config = dict(
    n_layer=14,
    head_dim=128,
    tie_embeddings=True,
    extras=['capped logits'],
    init_std_o=0.00436,
    init_std_down=0.00267,
    beta1=0.95,
    grad_clip=0.5,
    doc_mask=True,
)
MLP neurons of a small language model. Each row is named by its layer, matrix (gate and up: input weights; down: output weights) and neuron, and shows model dimensions 304-367. Each number is 200 + 40 x the weight over its row's rms, rounded and kept within 0 to 999. A neuron's up and down rows have the sign that makes its largest values positive.
After each neuron's rows, "fires in" lists the words (lower case) most often at its 100 highest values on Wikipedia text that the model never trained on.

L3.gate1110,167,203,154,203,262,165,252,175,234,253,152,207,177,154,208,230,235,168,215,186,230,157,210,216,174,190,219,180,163,215,101,260,221,202,203,177,216,256,200,170,197,258,235,215,225,225,197,183,191,193,143,149,203,192,184,182,246,161,220,172,167,206,217,219
L3.up1110,187,171,208,174,199,177,278,242,182,194,162,218,302,170,240,198,145,210,125,134,174,209,246,221,242,116,210,184,196,229,183,215,259,264,206,132,155,194,134,305,214,177,225,260,215,133,197,236,229,121,138,214,173,162,240,194,186,186,191,205,207,187,208,218
L3.down1110,243,190,207,175,137,178,194,173,228,172,229,175,173,186,199,227,254,237,241,202,148,202,206,212,188,206,207,175,159,179,175,178,207,199,152,193,162,267,128,187,203,172,197,252,174,160,183,178,163,255,191,189,187,213,145,164,236,196,202,204,157,195,245,234
fires in: "can", "to", "may", "tower", "cannot", "must"

L4.gate1712,95,163,188,245,156,147,247,265,211,143,162,198,172,180,224,226,206,220,243,193,212,192,272,195,208,262,149,199,184,173,223,222,197,228,192,217,192,213,228,248,180,157,181,252,180,242,277,186,260,137,224,169,151,199,125,183,240,196,170,237,190,193,245,159
L4.up1712,85,229,259,228,201,202,263,176,203,148,183,222,178,199,267,194,193,172,245,190,250,162,233,187,181,226,232,279,189,189,213,202,197,230,174,203,177,261,194,157,232,346,227,144,191,186,178,221,233,169,224,262,271,218,202,182,173,190,234,124,141,148,196,253
L4.down1712,189,199,186,235,235,185,146,166,197,172,171,231,177,162,62,153,264,200,286,236,268,245,220,226,166,225,172,245,215,174,144,156,180,243,219,233,201,255,157,296,230,232,180,166,174,173,175,234,180,176,165,239,226,155,226,161,216,174,228,60,222,187,148,239
fires in: "first", "second", "short", "19th", "9th"

L4.gate1051,227,237,217,266,139,191,201,251,288,151,177,232,200,245,280,154,271,165,230,201,206,180,218,177,231,124,267,143,209,234,179,238,242,232,219,180,183,192,210,215,197,162,181,276,208,256,181,214,220,194,232,199,168,213,196,181,255,227,191,275,254,217,185,203
L4.up1051,252,235,267,214,218,145,160,257,174,241,192,180,170,218,182,145,145,208,198,222,169,243,187,137,173,174,223,160,158,181,231,161,155,157,225,276,176,218,196,177,200,211,213,202,229,246,179,136,198,180,187,173,151,266,253,114,199,196,208,168,133,246,211,222
L4.down1051,248,273,201,199,204,269,175,194,202,255,116,230,233,282,140,170,290,164,174,198,229,231,263,88,232,225,169,210,270,184,142,247,170,195,262,175,145,240,197,187,168,219,250,205,169,200,133,167,212,231,174,265,190,216,224,161,207,156,184,169,178,190,203,147
fires in: "14", "10", "100"

L3.gate737,201,230,197,240,262,179,264,154,138,180,210,202,96,156,272,231,162,206,163,196,161,133,172,242,233,194,210,224,248,216,222,206,224,135,209,167,152,249,252,224,183,188,213,209,187,243,196,222,178,163,174,205,256,227,190,178,178,114,174,233,209,201,226,103
L3.up737,253,133,253,254,258,221,215,142,160,179,183,168,196,189,219,261,184,219,285,198,176,172,199,262,176,142,161,210,202,192,240,171,213,175,199,132,254,225,204,196,250,213,215,138,190,213,202,197,189,256,195,143,215,252,216,258,182,203,104,194,219,223,148,174
L3.down737,202,176,195,238,221,201,199,254,240,227,169,174,251,240,138,206,242,267,221,192,189,214,220,181,138,200,221,202,215,245,214,215,216,210,238,266,281,193,258,115,217,205,171,220,192,119,213,251,187,191,177,160,266,133,236,234,214,228,258,169,166,203,142,260
fires in: "third", "first", "v", "court", "second", "justice"

L3.gate952,161,125,241,178,182,228,173,194,258,159,218,154,237,199,262,236,184,258,186,250,177,189,209,179,187,181,215,190,169,191,255,138,201,281,170,222,238,182,171,250,195,162,220,164,178,98,181,206,200,263,192,188,153,239,217,164,139,199,192,188,142,189,284,205
L3.up952,186,130,127,245,190,221,175,221,227,209,231,242,176,191,199,222,240,216,194,215,217,219,248,222,222,255,193,287,212,214,163,230,242,121,174,190,200,160,210,107,221,208,172,270,229,173,251,152,184,141,194,224,280,190,198,187,195,175,177,255,175,182,152,207
L3.down952,173,239,228,224,175,203,169,190,266,202,229,160,198,201,191,235,187,235,225,136,257,176,275,143,207,145,141,218,244,208,244,239,242,201,144,266,207,234,238,200,182,221,211,127,223,146,214,166,243,209,179,193,178,192,150,178,205,253,244,214,189,220,206,163
fires in: "during", "of", "2nd", "atlético"

L3.gate1979,164,182,208,235,290,193,104,144,174,249,122,283,237,210,165,190,174,121,207,172,125,173,113,221,200,183,191,265,148,221,191,203,191,199,196,254,211,235,95,176,203,248,231,156,193,214,153,129,213,248,177,203,215,289,161,265,209,228,268,225,161,246,152,187
L3.up1979,245,206,189,152,197,171,212,251,248,188,179,173,200,188,171,137,176,197,173,196,201,165,186,240,167,167,257,251,202,199,217,213,242,168,201,251,167,197,251,231,245,197,204,252,203,183,171,140,232,198,201,204,204,197,205,194,237,150,115,195,251,237,235,207
L3.down1979,178,255,235,245,185,186,149,117,179,231,178,251,205,220,194,174,270,207,225,198,221,329,216,169,202,156,218,168,156,184,236,196,175,272,163,149,208,214,168,208,113,148,229,181,196,211,258,222,171,172,156,166,180,201,239,205,155,222,253,226,212,142,150,159
fires in: "music", "wrestling", "football", "hockey", "jazz", "msx"

L3.gate1601,227,242,224,206,216,216,204,204,218,152,182,146,228,200,241,176,222,205,191,182,191,263,201,202,193,149,211,214,142,200,155,155,91,283,235,221,193,174,180,181,186,205,283,156,155,193,220,154,253,208,200,185,187,246,146,183,149,205,168,149,119,217,205,248
L3.up1601,242,228,152,154,176,177,207,201,189,154,209,280,222,224,155,163,222,224,256,193,250,184,212,228,240,184,193,211,259,232,147,154,277,228,193,205,257,186,284,102,224,231,184,197,223,198,230,154,198,204,247,201,245,188,150,212,189,164,205,202,200,244,256,220
L3.down1601,223,274,249,192,160,206,212,196,240,146,199,190,164,178,182,184,185,236,214,202,144,225,160,178,205,239,128,214,158,200,214,194,158,308,174,185,133,258,162,222,125,163,185,180,152,246,221,260,225,254,226,182,202,168,261,169,219,227,225,97,213,143,124,159
fires in: "football", "footballer", "hockey", "team", "receptor"

L4.gate1193,214,212,222,178,221,171,249,116,237,274,185,198,185,177,207,234,181,138,213,262,229,238,242,183,196,198,227,211,200,207,177,187,238,220,201,159,142,221,189,253,210,195,196,186,319,267,212,251,264,202,187,162,218,140,258,193,140,159,216,254,217,237,193,183
L4.up1193,302,214,233,189,281,220,157,188,134,158,210,200,244,227,249,275,238,207,189,233,230,265,160,237,150,214,138,162,210,160,197,205,179,150,169,275,195,176,186,198,140,252,183,135,156,223,280,194,259,127,217,171,155,205,208,140,209,235,155,237,133,220,195,249
L4.down1193,194,210,186,201,188,211,244,227,222,191,259,128,210,234,261,189,265,282,197,195,167,212,133,226,211,210,225,178,277,153,159,206,152,218,216,263,189,217,181,182,201,227,240,219,176,209,231,191,224,192,138,162,195,214,210,138,214,201,170,237,250,190,258,227
fires in: "in", "on"

L3.gate1813,217,153,219,195,214,254,168,160,258,313,182,204,190,209,194,116,234,137,163,158,182,176,183,224,238,221,211,160,205,243,127,156,280,203,227,173,144,197,213,134,139,232,148,191,191,173,218,180,201,139,209,184,218,173,245,177,209,250,191,190,267,183,214,157
L3.up1813,201,276,229,174,214,139,235,148,176,213,218,134,156,216,230,231,176,241,268,270,213,132,208,179,153,149,221,240,139,172,158,235,226,142,164,200,192,297,126,200,162,179,241,171,250,188,224,212,142,221,157,196,221,213,250,238,209,174,235,263,110,232,203,233
L3.down1813,260,142,221,161,132,274,162,144,206,209,108,261,234,144,222,223,194,171,184,209,154,169,163,199,275,197,141,189,210,224,137,187,145,214,212,113,168,190,132,155,203,201,209,183,115,219,211,177,172,164,255,212,244,170,187,130,229,165,165,167,246,120,131,202
fires in: "to", "with", "by", "like", "tower", "tory"

L3.gate1797,170,148,172,228,208,172,171,199,209,217,160,231,161,195,204,226,239,214,243,246,147,190,187,203,187,264,181,161,239,217,198,143,183,170,107,200,232,225,245,258,215,202,182,222,178,209,246,160,247,150,182,220,224,223,222,196,145,201,207,271,206,163,334,182
L3.up1797,175,163,213,128,157,165,181,169,271,206,199,180,254,207,287,223,171,144,288,177,176,180,156,177,158,140,262,250,203,204,200,161,191,294,147,174,202,107,235,209,174,195,227,134,210,191,137,184,192,139,220,214,201,307,191,194,203,117,230,253,261,223,178,228
L3.down1797,209,187,256,162,217,234,250,259,324,216,232,192,232,192,206,181,206,275,176,212,252,107,233,237,197,203,186,239,180,181,205,219,284,222,200,241,189,242,229,174,242,161,153,222,163,207,236,214,222,196,155,147,154,154,213,243,170,244,181,213,182,232,145,215
fires in: "second", "third", "2nd", "director", "19th"

L3.gate593,191,187,225,253,186,191,218,271,156,288,162,167,199,188,207,195,275,193,127,254,183,179,195,226,172,205,251,159,277,185,111,109,211,182,182,296,247,223,173,263,115,187,150,243,231,292,158,230,149,200,216,235,154,179,287,200,186,142,159,217,202,165,297,140
L3.up593,202,196,255,164,222,168,253,228,206,283,231,181,161,129,198,203,107,223,201,237,226,193,259,177,180,191,263,176,210,234,200,225,177,191,277,120,191,172,197,194,132,186,147,193,241,212,159,272,226,126,230,200,215,132,243,206,243,246,174,238,223,169,191,170
L3.down593,197,246,215,179,167,234,218,170,222,198,157,191,150,87,176,254,200,144,241,263,220,271,184,192,121,179,278,150,191,215,194,211,218,165,200,219,219,164,209,115,234,224,185,278,180,256,211,320,165,191,178,195,254,145,124,179,180,222,185,169,106,191,230,131
fires in: "would", "to", "by", "will", "tower", "tory"

L4.gate1589,185,163,260,192,184,210,214,196,105,171,186,164,230,199,122,251,243,190,223,214,225,141,258,221,169,202,251,208,213,249,230,169,231,209,153,161,155,206,199,258,216,185,232,244,230,195,239,223,160,176,280,173,166,199,162,151,249,199,150,211,156,218,268,182
L4.up1589,210,163,200,108,198,198,173,116,241,241,225,147,167,197,222,159,214,88,245,204,83,200,183,228,250,248,238,199,225,244,179,212,177,133,240,208,223,211,206,258,192,137,100,179,251,239,181,135,113,187,220,209,200,232,229,135,146,227,211,218,218,138,220,158
L4.down1589,246,150,196,178,244,225,243,143,196,222,164,117,283,222,209,224,259,187,215,131,167,244,251,180,242,192,214,213,220,186,193,241,262,192,238,185,191,250,169,190,142,124,204,213,169,189,231,164,161,319,203,289,231,200,194,165,207,218,128,199,75,176,217,173
fires in: "of", "by", "among", "in", "some"

L3.gate1510,170,262,161,181,258,230,206,134,173,219,261,137,259,232,178,148,239,156,217,223,217,217,157,249,245,150,179,165,148,221,158,130,203,177,163,219,242,181,235,228,172,166,181,174,188,181,221,121,226,172,182,201,142,247,179,206,218,242,202,236,202,221,221,134
L3.up1510,164,130,166,210,129,146,160,224,197,246,187,259,205,145,186,170,265,222,193,157,234,201,265,160,230,234,123,207,221,232,181,174,206,216,294,215,141,140,226,196,231,221,140,203,187,245,238,147,193,170,213,218,177,204,164,211,199,238,188,235,199,232,238,183
L3.down1510,133,251,157,191,154,225,229,187,244,135,232,141,177,250,179,160,185,238,234,189,224,165,192,208,173,244,244,189,224,157,254,185,214,238,158,203,266,188,167,199,204,168,186,259,297,239,160,237,292,208,195,261,199,274,217,198,183,190,239,181,203,195,248,206
fires in: "new", "north", "of", "northern", "present"

L4.gate113,237,241,232,188,168,163,167,246,251,155,232,141,209,253,165,259,200,222,169,225,194,230,223,219,187,214,202,282,256,164,269,208,248,278,155,247,132,194,271,226,145,250,182,296,204,225,209,206,211,158,131,205,129,149,162,172,194,150,188,155,242,189,212,171
L4.up113,230,105,249,146,196,187,180,225,185,192,180,175,148,240,236,210,220,161,236,161,184,231,185,138,213,275,85,226,183,256,190,177,201,125,170,190,179,188,226,145,170,246,218,167,219,77,186,200,256,166,227,174,150,180,224,148,152,190,198,193,240,218,273,211
L4.down113,228,201,196,177,170,184,166,142,228,136,313,223,190,262,176,189,243,172,163,140,267,155,124,196,216,258,234,198,286,202,181,176,210,314,204,345,125,194,261,202,209,212,173,144,167,231,99,197,193,263,109,256,258,226,150,149,192,201,208,148,174,180,212,242
fires in: "on"

L4.gate1983,194,242,187,196,241,135,166,192,170,207,134,196,203,140,232,149,206,233,227,244,237,170,201,199,161,210,268,143,250,279,123,202,187,197,216,210,195,221,217,130,188,177,149,242,222,197,256,159,163,143,165,173,163,170,157,191,275,209,188,184,151,188,245,186
L4.up1983,146,198,300,180,174,250,250,207,95,176,269,151,235,238,231,170,175,163,223,237,124,217,155,176,216,188,243,219,177,197,185,156,249,151,282,165,182,157,206,223,148,262,284,242,175,254,125,237,242,239,217,175,187,221,213,164,229,178,203,248,205,139,156,221
L4.down1983,185,195,222,197,85,209,157,144,268,221,197,203,161,133,282,226,247,240,243,235,197,177,206,252,253,176,205,137,181,256,155,173,200,231,195,212,128,204,259,158,226,132,118,182,194,177,150,147,114,150,208,162,193,196,202,161,280,208,166,218,168,189,175,199
fires in: "to", "tom", "tower"